From a checkpoint of a small transformer trained on Wikipedia.
Size: 13 layers, vocabulary 32768.
Architecture: RMSNorm before each block, rotary positions, no biases in attention or MLP, tied embeddings.
Training: a variant of Muon for these matrices, 1361M tokens.
MLP neurons of a small language model. Each row is named by its layer, matrix (gate and up: input weights) and neuron, and shows model dimensions 16-111. Each number is 200 + 40 x the weight over its row's rms, rounded and kept within 0 to 999. A neuron's up and down rows have the sign that makes its largest values positive.
A block is one neuron, or neurons of one layer that tend to fire together. After each block is what it responds to, as a language model described it from the Wikipedia text at the highest values.

L9.gate93,128,241,246,130,242,193,217,151,151,194,229,210,158,197,212,222,187,202,178,218,235,183,218,199,163,189,152,200,219,185,234,188,238,139,265,222,213,116,172,170,277,149,170,227,220,185,247,240,173,146,226,145,140,160,194,179,217,250,188,190,222,141,195,288,245,221,135,221,219,229,213,167,210,225,235,176,268,171,158,225,198,258,211,199,215,125,162,218,211,182,162,218,151,274,207,191
L9.up93,233,178,194,194,197,203,222,193,202,168,228,219,178,211,168,242,184,221,252,277,247,312,173,184,156,191,250,235,206,206,220,172,245,208,175,209,275,226,231,225,190,148,205,240,204,195,220,153,143,240,144,236,207,272,252,242,253,135,250,216,204,173,148,229,162,236,219,223,115,206,213,161,210,210,152,189,207,243,140,198,143,160,206,219,196,218,255,266,189,179,257,126,187,162,216,116
L9.gate183,142,215,217,277,174,227,165,227,199,161,273,198,224,246,214,252,218,228,235,135,200,126,188,116,213,170,276,161,138,177,138,202,239,150,266,187,245,179,207,189,191,245,271,166,147,231,172,227,210,184,138,198,188,245,244,241,206,207,137,199,168,205,170,210,247,246,209,174,152,270,124,131,199,266,153,177,233,193,87,215,233,241,206,180,174,206,176,169,217,206,188,237,265,167,199,161
L9.up183,227,241,186,243,142,210,167,132,206,105,156,172,107,266,212,256,263,118,154,177,192,231,198,194,219,209,237,179,169,280,190,175,174,241,216,162,198,167,139,229,157,231,247,170,144,283,179,249,202,171,159,166,195,197,176,113,151,224,201,223,169,206,186,175,208,186,205,204,89,175,238,132,316,213,174,209,150,143,200,170,162,224,164,278,171,206,117,189,175,144,201,198,180,150,224,119
L9.gate255,220,193,238,127,251,91,229,170,195,251,136,272,227,249,183,197,205,228,273,245,188,197,173,157,206,183,184,226,206,156,203,214,233,232,187,161,201,191,187,172,255,191,180,218,169,233,253,196,203,224,216,152,218,193,229,220,217,246,189,200,259,213,217,263,161,175,199,156,233,204,168,190,190,140,188,189,251,225,171,156,263,163,188,237,183,135,183,219,149,231,217,341,144,174,230,264
L9.up255,184,188,192,126,252,186,179,170,190,205,125,145,201,159,210,222,258,158,276,132,240,193,201,246,141,211,213,249,142,203,214,151,152,242,173,186,233,200,151,203,196,209,200,263,173,240,211,233,206,221,298,200,164,249,265,157,137,187,184,260,200,251,192,259,250,190,149,182,252,192,192,160,218,210,233,149,175,264,71,232,213,168,206,315,180,170,213,138,197,200,207,209,188,219,268,147
L9.gate601,140,121,227,192,182,168,237,190,181,220,137,259,178,188,236,195,158,213,250,191,231,240,145,216,107,264,211,185,147,159,208,196,233,225,230,191,291,196,173,263,225,178,196,221,189,229,212,220,206,145,133,140,186,190,182,192,194,151,216,267,191,179,172,195,125,325,205,220,220,167,189,183,225,270,224,208,259,201,100,184,193,155,229,212,184,162,181,187,257,192,154,108,212,287,253,150
L9.up601,230,118,221,167,171,206,278,237,208,204,154,115,169,205,226,224,267,255,221,131,226,212,147,223,194,241,237,221,168,235,261,215,197,121,255,284,98,138,162,250,222,165,179,177,238,224,177,209,268,182,207,153,205,208,258,275,155,128,210,201,191,211,209,135,123,264,268,115,197,179,158,190,183,247,199,242,174,241,158,166,173,185,192,198,189,178,159,205,150,189,205,112,172,223,206,178
Description: Passive "be" auxiliary. Forms of "be" (was, be, been, were, being) right after a subject noun, usually starting a passive, e.g. "the offer was retracted", "Construction was completed".

L7.gate380,168,243,167,245,196,208,191,177,287,213,170,188,145,240,184,200,207,204,243,233,227,214,214,148,153,165,200,218,192,185,167,178,249,200,191,172,247,181,198,213,219,231,235,168,168,193,211,187,193,233,200,142,80,201,164,273,190,189,197,216,201,214,198,239,197,284,154,147,271,183,197,161,187,146,203,199,172,188,277,215,200,233,227,147,222,199,193,211,170,137,200,197,207,269,184,204
L7.up380,178,139,279,276,184,230,237,221,194,150,188,175,197,194,257,189,176,158,312,251,155,237,231,198,199,198,223,253,166,278,148,294,242,164,217,220,172,166,238,163,208,183,302,271,221,158,176,180,152,131,264,161,219,205,207,198,201,140,166,169,153,245,231,187,196,217,162,225,206,142,204,234,186,183,171,250,219,251,237,286,211,119,220,210,215,197,257,189,239,204,212,190,245,221,127,222
L7.gate824,224,204,181,223,146,170,152,125,251,170,217,186,152,176,187,150,177,255,176,217,132,197,166,262,192,160,156,182,190,202,222,202,184,235,182,209,171,208,190,154,268,228,239,153,98,231,310,228,141,174,255,235,207,192,246,245,252,212,201,228,195,122,156,235,199,171,150,168,198,198,200,258,212,84,205,191,171,160,208,184,204,218,162,195,199,239,137,212,177,197,269,193,250,188,221,201
L7.up824,255,223,194,228,221,186,177,231,203,201,182,175,190,137,236,186,161,116,230,202,238,212,194,176,217,227,213,123,221,193,141,156,272,220,241,187,199,186,178,181,317,244,153,243,191,267,235,161,210,179,272,216,254,202,230,214,255,151,226,204,212,306,173,237,222,226,187,170,193,152,184,214,213,281,176,202,114,195,152,184,171,306,199,214,204,146,220,174,169,252,206,163,243,236,297,176
Description: Numeric separators in times. Separator marks between numbers, mainly the colon in clock times and track lengths (13:00, 4:17), also score dashes (6–5), ratios (1:1), and coordinate degree signs.

L5.gate24,207,191,202,192,169,219,212,270,239,193,257,204,163,247,195,189,180,212,248,152,217,205,176,205,181,187,215,245,173,233,209,158,136,196,229,167,252,170,205,130,181,194,205,170,107,202,144,253,191,186,175,168,188,188,241,136,211,238,215,242,260,192,195,136,245,147,161,147,167,220,150,180,159,172,207,137,176,210,194,283,267,226,169,98,219,261,246,236,179,223,136,218,170,231,220,291
L5.up24,199,247,203,178,139,212,216,203,151,207,227,221,157,172,230,247,236,153,243,117,206,205,216,174,139,172,269,193,191,261,216,202,183,246,150,264,163,259,172,134,261,122,210,195,116,167,210,178,221,149,106,206,257,218,170,164,167,185,230,232,269,181,169,217,142,156,169,266,171,231,100,172,205,231,212,221,198,263,164,163,211,203,183,148,223,228,217,247,194,219,245,206,246,217,256,218
L5.gate43,123,173,190,133,203,172,189,236,183,243,187,169,203,181,187,225,210,180,182,117,267,151,194,163,173,272,211,198,201,262,209,216,179,227,221,260,214,187,201,133,265,149,241,152,124,213,232,241,218,252,185,216,251,216,214,206,225,200,210,238,222,154,170,186,109,232,172,187,151,177,214,213,161,170,165,154,178,245,199,166,167,171,149,270,259,172,196,190,221,172,216,248,221,143,184,188
L5.up43,242,142,121,158,193,244,247,230,210,171,201,217,140,257,225,150,205,120,158,209,189,166,208,239,235,232,297,151,180,249,200,135,203,238,210,276,182,189,247,237,254,179,184,273,260,226,181,202,190,146,249,160,204,208,269,201,270,178,181,218,210,169,271,236,206,233,240,212,285,205,211,195,229,239,240,203,194,234,219,307,248,194,159,98,171,251,228,209,141,200,218,240,250,229,249,241
L5.gate53,243,169,183,180,173,166,188,279,243,214,213,190,163,210,182,166,151,271,225,192,256,127,236,169,195,227,206,234,166,260,281,205,172,209,213,212,246,142,167,180,193,202,167,179,165,104,193,183,238,200,157,209,183,208,233,178,235,200,196,189,268,227,226,203,221,178,216,207,230,149,189,135,181,224,158,186,197,232,240,231,159,185,51,146,190,194,217,226,173,184,166,260,127,195,157,194
L5.up53,198,301,87,178,201,181,123,150,202,184,238,236,210,218,209,189,184,157,252,201,246,159,148,222,195,173,221,140,143,189,186,167,252,171,163,206,161,204,271,192,227,213,222,218,198,233,214,216,209,178,206,181,196,184,178,205,157,240,151,211,198,177,252,272,166,216,178,213,199,210,157,161,153,219,253,285,204,250,154,254,269,252,173,203,216,235,153,204,211,91,188,160,271,194,109,166
L5.gate57,220,177,143,190,194,242,175,218,153,242,217,163,216,234,210,164,217,176,303,217,215,212,267,239,187,192,161,168,197,234,161,210,156,163,172,258,212,268,162,219,214,205,190,139,222,166,213,156,207,173,296,263,213,209,178,183,140,184,147,160,274,214,181,241,211,197,167,171,207,196,207,197,220,261,156,217,256,191,167,213,203,170,181,116,244,219,146,209,215,148,231,201,203,190,200,153
L5.up57,230,26,162,209,220,210,231,248,169,221,207,168,194,206,141,210,156,126,180,109,227,158,215,232,211,242,201,155,193,223,155,197,209,241,205,256,204,146,228,193,203,237,213,233,215,149,174,198,295,254,161,152,221,251,160,166,255,203,189,112,212,167,200,166,208,194,216,200,228,185,208,236,250,209,205,194,267,204,220,163,262,166,156,184,150,224,199,260,179,205,168,211,178,224,201,182
L5.gate317,165,163,173,200,138,240,201,235,198,191,215,215,155,176,222,224,89,202,221,132,161,157,230,196,204,197,113,206,178,254,211,171,147,156,131,86,216,213,246,170,192,256,187,157,172,202,164,249,234,219,180,162,194,208,179,110,213,83,204,191,217,242,179,229,142,209,132,179,129,176,247,135,207,235,125,184,227,232,163,181,227,193,174,171,214,156,206,233,147,240,155,232,187,221,310,238
L5.up317,189,173,305,266,222,245,224,231,253,171,184,225,135,206,202,253,233,221,205,221,279,254,177,156,220,136,226,211,206,224,152,216,243,171,147,210,191,203,201,185,153,233,176,112,173,233,161,214,240,285,214,207,245,143,263,154,216,171,215,112,208,192,244,195,211,190,180,237,247,227,205,177,215,233,202,177,140,140,218,149,228,185,140,217,136,210,140,203,185,189,171,227,256,276,170,205
L5.gate358,178,217,216,232,270,205,186,166,200,195,230,251,156,231,138,214,235,266,284,236,190,202,151,253,158,114,174,197,128,192,164,199,234,164,164,248,221,211,124,130,228,186,175,150,151,150,228,195,199,189,220,254,192,182,337,181,158,161,238,241,197,264,189,182,192,207,247,140,155,193,219,181,201,164,202,157,223,180,198,224,254,180,166,165,202,264,154,166,176,180,278,216,171,203,162,182
L5.up358,240,145,212,268,212,218,229,178,175,219,263,266,97,178,196,214,190,195,182,254,145,187,288,234,254,228,249,122,187,211,121,202,143,182,188,264,146,197,163,175,166,218,195,269,252,186,204,173,225,241,215,252,196,198,234,197,247,214,228,256,233,197,196,194,221,193,199,280,253,191,226,183,211,175,199,105,214,220,155,251,156,198,209,275,288,131,207,224,206,172,125,186,232,219,178,122
L5.gate590,177,159,271,171,178,252,241,134,156,127,150,172,168,223,162,285,195,199,194,200,193,189,220,220,200,106,194,166,192,206,240,194,240,283,175,169,130,249,140,184,259,203,153,194,150,144,211,118,243,255,192,199,249,215,234,231,133,204,228,195,252,232,188,204,208,227,246,256,256,215,252,162,128,148,172,238,190,241,218,204,181,242,163,115,202,125,180,265,239,267,236,235,246,253,191,165
L5.up590,185,163,171,232,215,230,263,221,152,194,209,207,202,227,232,236,189,162,256,184,222,188,220,136,210,213,193,220,265,228,184,182,231,283,167,267,225,160,192,171,263,175,190,220,227,205,226,159,217,248,239,133,215,140,190,155,188,197,239,252,250,186,213,211,219,206,224,205,217,199,196,214,284,218,166,181,274,202,228,237,238,213,178,206,107,211,156,192,125,222,121,291,188,145,243,128
L5.gate625,241,205,209,158,159,255,283,166,159,194,200,204,196,283,204,159,234,220,278,239,268,190,134,244,187,226,222,175,146,190,196,208,194,178,164,224,280,208,236,115,161,285,195,139,115,159,221,202,235,248,128,179,234,249,201,173,258,234,249,297,187,207,164,165,218,251,217,277,256,213,203,145,180,208,190,240,114,163,187,200,213,207,133,216,254,227,245,238,174,181,220,175,235,252,202,194
L5.up625,276,182,194,127,132,233,182,233,137,172,158,190,161,227,173,207,174,196,286,249,244,242,191,283,161,249,163,219,219,201,249,283,217,202,171,302,308,184,245,65,227,203,167,166,160,188,137,242,218,229,180,242,246,274,237,218,156,193,169,214,185,152,272,231,166,218,284,163,260,219,212,127,178,289,167,176,219,228,158,168,169,148,183,200,238,192,202,194,181,180,142,194,157,160,293,227
Description: Main verb after subject phrase. Fires on the main verb, usually was/is, right after a long noun-phrase subject, as in "racial makeup of the city was" or "his contract was".

L5.gate123,170,107,305,231,223,148,175,267,215,147,244,208,178,190,180,154,184,154,242,101,265,218,92,123,157,166,183,185,229,222,276,124,193,158,179,226,187,206,240,175,200,211,194,240,231,193,166,225,235,211,273,150,242,159,205,236,230,186,204,288,135,248,222,252,171,203,139,203,165,244,262,202,155,203,135,209,140,182,192,183,166,203,262,259,196,139,238,162,245,145,258,165,190,168,210,266
L5.up123,172,175,180,228,164,184,159,140,230,185,110,218,216,264,289,180,187,216,171,182,216,153,206,176,211,201,203,139,135,184,258,244,203,222,184,196,185,266,279,265,188,177,211,238,224,214,185,161,217,158,169,181,169,242,208,218,177,239,209,197,181,203,210,215,278,243,158,282,200,302,200,214,191,193,317,153,262,235,251,215,190,182,138,174,240,213,281,244,237,182,169,186,175,253,279,191
L5.gate152,200,204,158,201,160,191,187,236,177,209,198,210,210,257,202,132,233,172,176,217,149,198,173,165,132,193,209,146,192,174,249,180,177,168,174,213,196,220,194,192,193,217,204,244,244,195,128,182,234,227,160,115,163,216,216,236,194,239,168,232,202,194,146,256,148,190,274,181,195,125,233,225,149,175,220,236,174,177,251,227,212,204,185,222,191,216,241,174,294,232,217,161,215,184,203,190
L5.up152,228,239,260,167,210,192,152,198,256,192,216,261,243,189,242,147,206,152,104,126,239,227,155,182,234,262,152,189,192,231,247,181,183,116,208,191,230,190,243,238,237,163,193,202,208,205,216,248,179,211,201,187,248,185,259,249,240,227,231,170,205,164,187,211,181,185,189,241,241,188,223,240,204,228,208,237,254,164,283,249,227,222,249,178,220,233,181,128,276,239,161,212,182,202,207,212
L5.gate153,281,134,205,182,249,198,204,219,259,203,149,239,168,226,280,226,237,163,238,198,214,233,208,216,196,212,149,193,233,217,230,212,160,254,168,245,193,139,237,209,205,236,309,184,130,156,191,201,198,172,231,185,147,188,219,179,252,266,197,194,192,215,167,162,243,185,172,173,262,183,199,103,196,171,184,193,197,275,281,207,204,202,200,275,244,159,224,221,150,194,250,191,173,203,135,141
L5.up153,217,235,170,215,234,140,152,162,225,179,186,194,208,223,108,246,257,180,196,169,212,176,191,188,193,209,238,144,199,187,223,172,185,230,147,190,194,198,198,246,142,222,206,259,231,229,171,189,213,163,289,173,141,243,207,95,176,289,261,213,146,196,210,212,220,232,230,254,239,213,229,192,105,147,139,154,153,280,180,198,224,163,243,290,182,218,208,205,286,158,214,207,144,197,177,149
L5.gate239,173,260,262,212,180,200,211,205,169,164,195,181,186,196,298,203,220,162,149,269,238,216,266,245,211,165,300,201,250,182,182,205,182,234,145,178,156,206,221,218,200,213,207,248,217,244,240,205,197,229,215,161,151,221,191,254,234,145,173,228,208,268,119,250,147,218,122,268,174,232,176,205,226,167,199,261,243,249,198,209,236,185,218,189,170,214,217,161,211,209,152,163,243,210,203,198
L5.up239,153,218,179,240,214,179,178,233,195,210,227,128,160,153,129,160,172,176,230,242,165,199,127,102,186,155,286,150,234,242,197,183,263,172,247,184,165,226,190,164,134,146,176,210,154,200,207,195,203,189,178,180,268,241,153,249,160,213,239,205,203,204,132,176,206,188,226,205,149,114,130,172,191,194,239,228,223,206,208,205,243,242,213,203,154,202,202,264,200,237,195,211,211,263,225,242
L5.gate461,270,227,190,196,218,163,213,238,180,194,184,152,101,173,177,203,213,201,286,222,240,280,215,238,143,219,194,117,160,253,128,252,175,220,215,219,230,218,246,255,205,163,257,245,190,179,190,178,283,266,144,216,190,211,215,232,258,164,199,162,246,190,217,182,267,201,242,218,215,216,232,210,169,203,216,218,221,174,220,239,235,211,151,293,229,274,263,224,225,216,276,155,224,292,175,175
L5.up461,215,207,280,198,214,273,207,186,183,220,190,205,192,209,255,186,201,163,269,176,207,133,198,211,215,288,172,237,228,236,264,234,200,235,194,148,213,221,159,237,168,196,225,217,244,221,156,180,144,149,282,135,194,178,200,225,230,223,229,165,159,124,222,155,218,236,136,179,177,178,120,243,149,196,248,300,233,123,193,192,248,224,178,212,223,152,165,213,211,242,222,173,215,294,124,219
L5.gate466,137,210,171,172,235,224,220,219,195,133,186,226,216,166,196,156,240,151,237,132,210,240,177,167,214,183,255,236,105,265,214,153,263,83,190,211,222,180,198,204,217,288,171,207,273,223,209,162,302,139,239,244,182,249,214,193,117,248,239,176,250,206,201,188,246,269,165,164,229,179,205,154,180,216,204,272,239,215,182,143,219,214,192,230,107,159,209,167,208,240,195,193,214,248,197,286
L5.up466,187,190,161,170,166,163,232,147,189,161,201,200,145,189,219,196,260,181,192,147,270,146,220,189,166,175,156,204,173,164,194,190,259,195,184,162,197,244,250,228,204,234,180,224,202,238,142,202,226,237,180,168,179,254,254,161,317,186,214,120,210,162,143,166,160,221,197,254,266,184,123,240,278,208,114,199,200,256,241,168,173,247,244,229,160,167,202,148,199,198,230,157,247,137,168,157
L5.gate598,205,245,167,208,242,118,134,193,180,134,165,280,241,196,216,177,269,143,180,156,247,183,137,197,224,219,128,218,233,189,238,205,193,191,192,213,246,158,234,161,260,176,178,132,252,187,186,215,202,239,212,114,209,176,167,161,178,222,221,261,217,200,192,165,226,204,184,203,150,250,214,123,140,232,182,193,165,155,192,191,185,216,156,229,158,224,266,142,182,160,187,184,164,180,210,205
L5.up598,212,279,164,233,193,213,182,179,225,200,188,238,173,143,218,147,164,238,159,208,166,194,179,217,200,245,193,241,187,223,212,197,182,157,153,281,167,223,206,194,224,200,179,201,164,182,139,159,216,158,206,319,165,194,248,228,232,272,166,154,194,209,256,231,175,136,185,230,195,170,262,265,216,217,192,208,172,122,216,206,182,272,225,181,257,221,162,189,170,255,138,237,179,219,294,210
L5.gate783,204,207,87,206,200,150,78,249,247,203,157,142,166,188,256,185,243,231,206,230,287,192,213,207,236,257,211,163,118,251,276,170,219,167,174,226,189,198,229,247,192,222,170,219,134,213,194,244,230,280,178,139,227,236,245,216,146,258,272,187,227,197,241,255,204,222,196,163,182,211,208,170,243,248,161,156,196,157,145,235,193,231,198,253,174,166,166,208,227,158,160,159,216,179,165,203
L5.up783,188,176,144,141,263,224,229,188,207,208,187,181,172,236,137,305,223,204,186,205,199,149,227,159,180,224,291,152,186,245,171,246,127,214,252,226,215,193,211,172,185,219,161,272,181,207,143,204,197,181,175,204,239,187,240,150,239,156,180,201,159,177,156,265,193,154,121,198,182,177,215,270,261,137,264,167,234,219,213,160,231,158,222,237,232,199,197,175,207,204,267,138,131,176,228,163
Description: Scores and coordinate digits. Fires on the en dash in tennis set scores (6–4) and on digits inside decimal coordinates (26.7, 116.068), with weaker hits on mid-word pieces and function words like is, of, one.

L9.gate295,168,187,206,240,191,241,189,143,199,215,156,178,188,243,228,222,157,180,255,224,213,172,229,208,201,152,198,207,246,169,197,136,241,226,147,161,193,178,227,268,259,140,259,244,197,148,234,158,185,195,241,224,163,207,266,209,108,225,276,196,215,158,267,180,203,206,190,202,208,221,292,202,195,199,183,209,254,188,132,225,275,144,168,189,144,180,237,125,157,147,233,189,193,166,207,219
L9.up295,234,162,247,297,228,242,282,193,221,151,166,196,250,225,297,188,252,133,203,274,257,212,165,217,172,229,256,188,195,149,235,152,129,141,225,149,278,228,183,183,229,245,191,271,145,204,223,233,179,166,220,92,199,215,133,177,193,177,227,243,219,244,225,231,134,191,221,204,189,153,194,194,217,163,150,158,187,251,158,241,228,266,220,219,227,229,177,172,131,191,192,211,196,146,201,268
L9.gate412,209,236,193,190,286,238,163,210,205,196,228,182,220,211,195,188,270,259,232,269,214,246,188,200,192,204,121,195,230,130,182,131,138,178,260,239,173,142,193,221,191,212,182,174,226,309,222,211,241,219,208,182,194,220,161,194,217,305,229,185,268,160,200,218,188,224,142,171,219,299,217,165,197,198,231,148,202,142,205,144,134,262,189,202,226,152,235,183,214,197,207,194,185,245,189,176
L9.up412,184,228,226,152,180,223,216,211,224,209,133,93,135,278,182,185,167,195,93,199,254,253,283,244,210,176,150,159,144,212,134,151,223,189,237,150,219,164,181,223,266,219,216,232,237,273,123,229,156,244,236,216,227,278,204,183,192,206,234,173,213,189,246,246,228,196,191,252,121,184,182,174,195,184,199,280,183,184,198,182,209,213,268,158,180,185,169,250,177,199,159,217,179,120,258,257
L9.gate706,229,208,170,245,182,135,169,210,199,155,167,221,211,228,187,197,151,224,224,220,172,197,204,198,234,237,196,103,278,226,148,197,245,248,202,280,185,165,228,263,167,190,188,189,205,148,147,203,253,162,218,173,239,149,190,243,249,158,221,238,206,172,205,218,234,239,165,226,206,238,219,232,216,262,227,192,139,266,207,187,196,176,181,188,236,212,236,283,151,238,195,259,299,211,233,144
L9.up706,197,247,218,139,264,269,214,208,261,214,243,164,235,233,225,146,244,190,185,172,226,249,147,175,189,129,271,214,161,159,173,165,159,211,175,103,201,280,227,146,182,225,148,216,165,192,224,240,147,199,195,176,260,153,180,160,215,195,223,158,161,142,111,205,231,177,205,150,240,218,187,257,238,198,227,156,185,137,210,165,227,243,291,174,126,233,248,142,241,223,165,249,214,226,223,286
L9.gate781,186,149,197,244,239,164,145,220,194,157,105,237,230,168,238,238,267,263,216,247,229,160,134,223,237,164,287,156,207,270,220,210,179,196,254,157,227,227,206,194,220,247,120,146,249,193,154,204,222,243,277,262,187,218,281,203,186,239,206,224,226,192,196,191,242,279,160,190,191,213,165,201,263,184,119,238,292,237,240,174,215,176,213,226,161,199,180,167,212,258,228,147,192,191,219,259
L9.up781,194,214,247,225,190,242,206,204,207,249,244,239,197,266,235,183,220,258,223,199,163,198,204,213,146,207,213,152,219,275,245,132,180,115,202,248,206,176,74,199,223,214,165,104,253,263,209,183,273,197,269,203,218,225,211,199,260,160,184,208,118,182,199,160,288,208,171,177,136,165,155,263,199,168,206,171,208,249,239,224,173,250,206,241,157,173,166,117,223,188,238,171,215,221,148,165
Description: Score dash in tables. En dash between two numbers in sports result tables, mostly tennis set scores like 6–4, and fight or penalty tallies (9–8, 5–4p).

L7.gate658,154,298,170,178,214,132,265,197,153,187,145,174,175,264,217,288,205,127,159,164,252,205,168,166,162,196,161,174,112,241,236,194,199,171,270,302,168,176,226,150,233,230,179,223,175,170,150,220,198,216,158,233,212,170,171,136,145,223,211,249,239,185,172,150,162,248,207,187,167,218,259,148,157,196,151,164,193,217,170,210,255,254,233,261,186,270,170,216,195,221,277,185,163,260,203,216
L7.up658,146,206,186,132,162,162,175,243,165,242,190,222,216,263,208,223,227,273,198,198,195,216,219,245,168,162,217,294,212,119,264,217,186,166,189,231,253,171,279,185,242,186,173,266,219,259,243,201,218,186,88,197,257,121,152,211,225,183,194,204,160,230,244,172,157,204,237,270,192,165,206,133,186,247,195,215,196,177,205,235,242,176,156,190,189,179,149,202,169,255,226,183,125,255,202,158
L7.gate752,164,200,199,221,186,123,171,188,158,252,148,281,232,208,218,203,149,188,238,162,291,184,173,225,140,145,222,196,222,210,248,170,206,168,214,239,132,173,248,204,265,264,173,179,191,227,159,178,136,229,193,238,182,181,170,208,193,171,208,258,233,201,200,141,200,225,175,98,210,146,269,198,175,224,173,144,140,167,209,212,187,146,172,230,189,198,220,229,198,233,218,210,170,122,206,174
L7.up752,182,198,132,216,217,197,272,172,204,173,211,177,212,288,236,225,109,161,244,147,194,218,187,198,179,206,282,199,168,159,166,227,178,225,242,201,279,75,235,182,240,213,196,218,163,206,278,225,151,236,176,215,142,167,174,184,209,135,224,196,193,192,214,238,258,189,168,197,176,217,156,200,170,213,238,163,233,191,119,180,143,156,176,210,156,204,196,225,179,165,213,151,132,199,274,220
Description: Passive auxiliary before participle. Auxiliaries (was, were, be, being, been) and linking words (and, then, eventually, later) just before a passive past participle, e.g. was certified, before being promoted, and destroyed.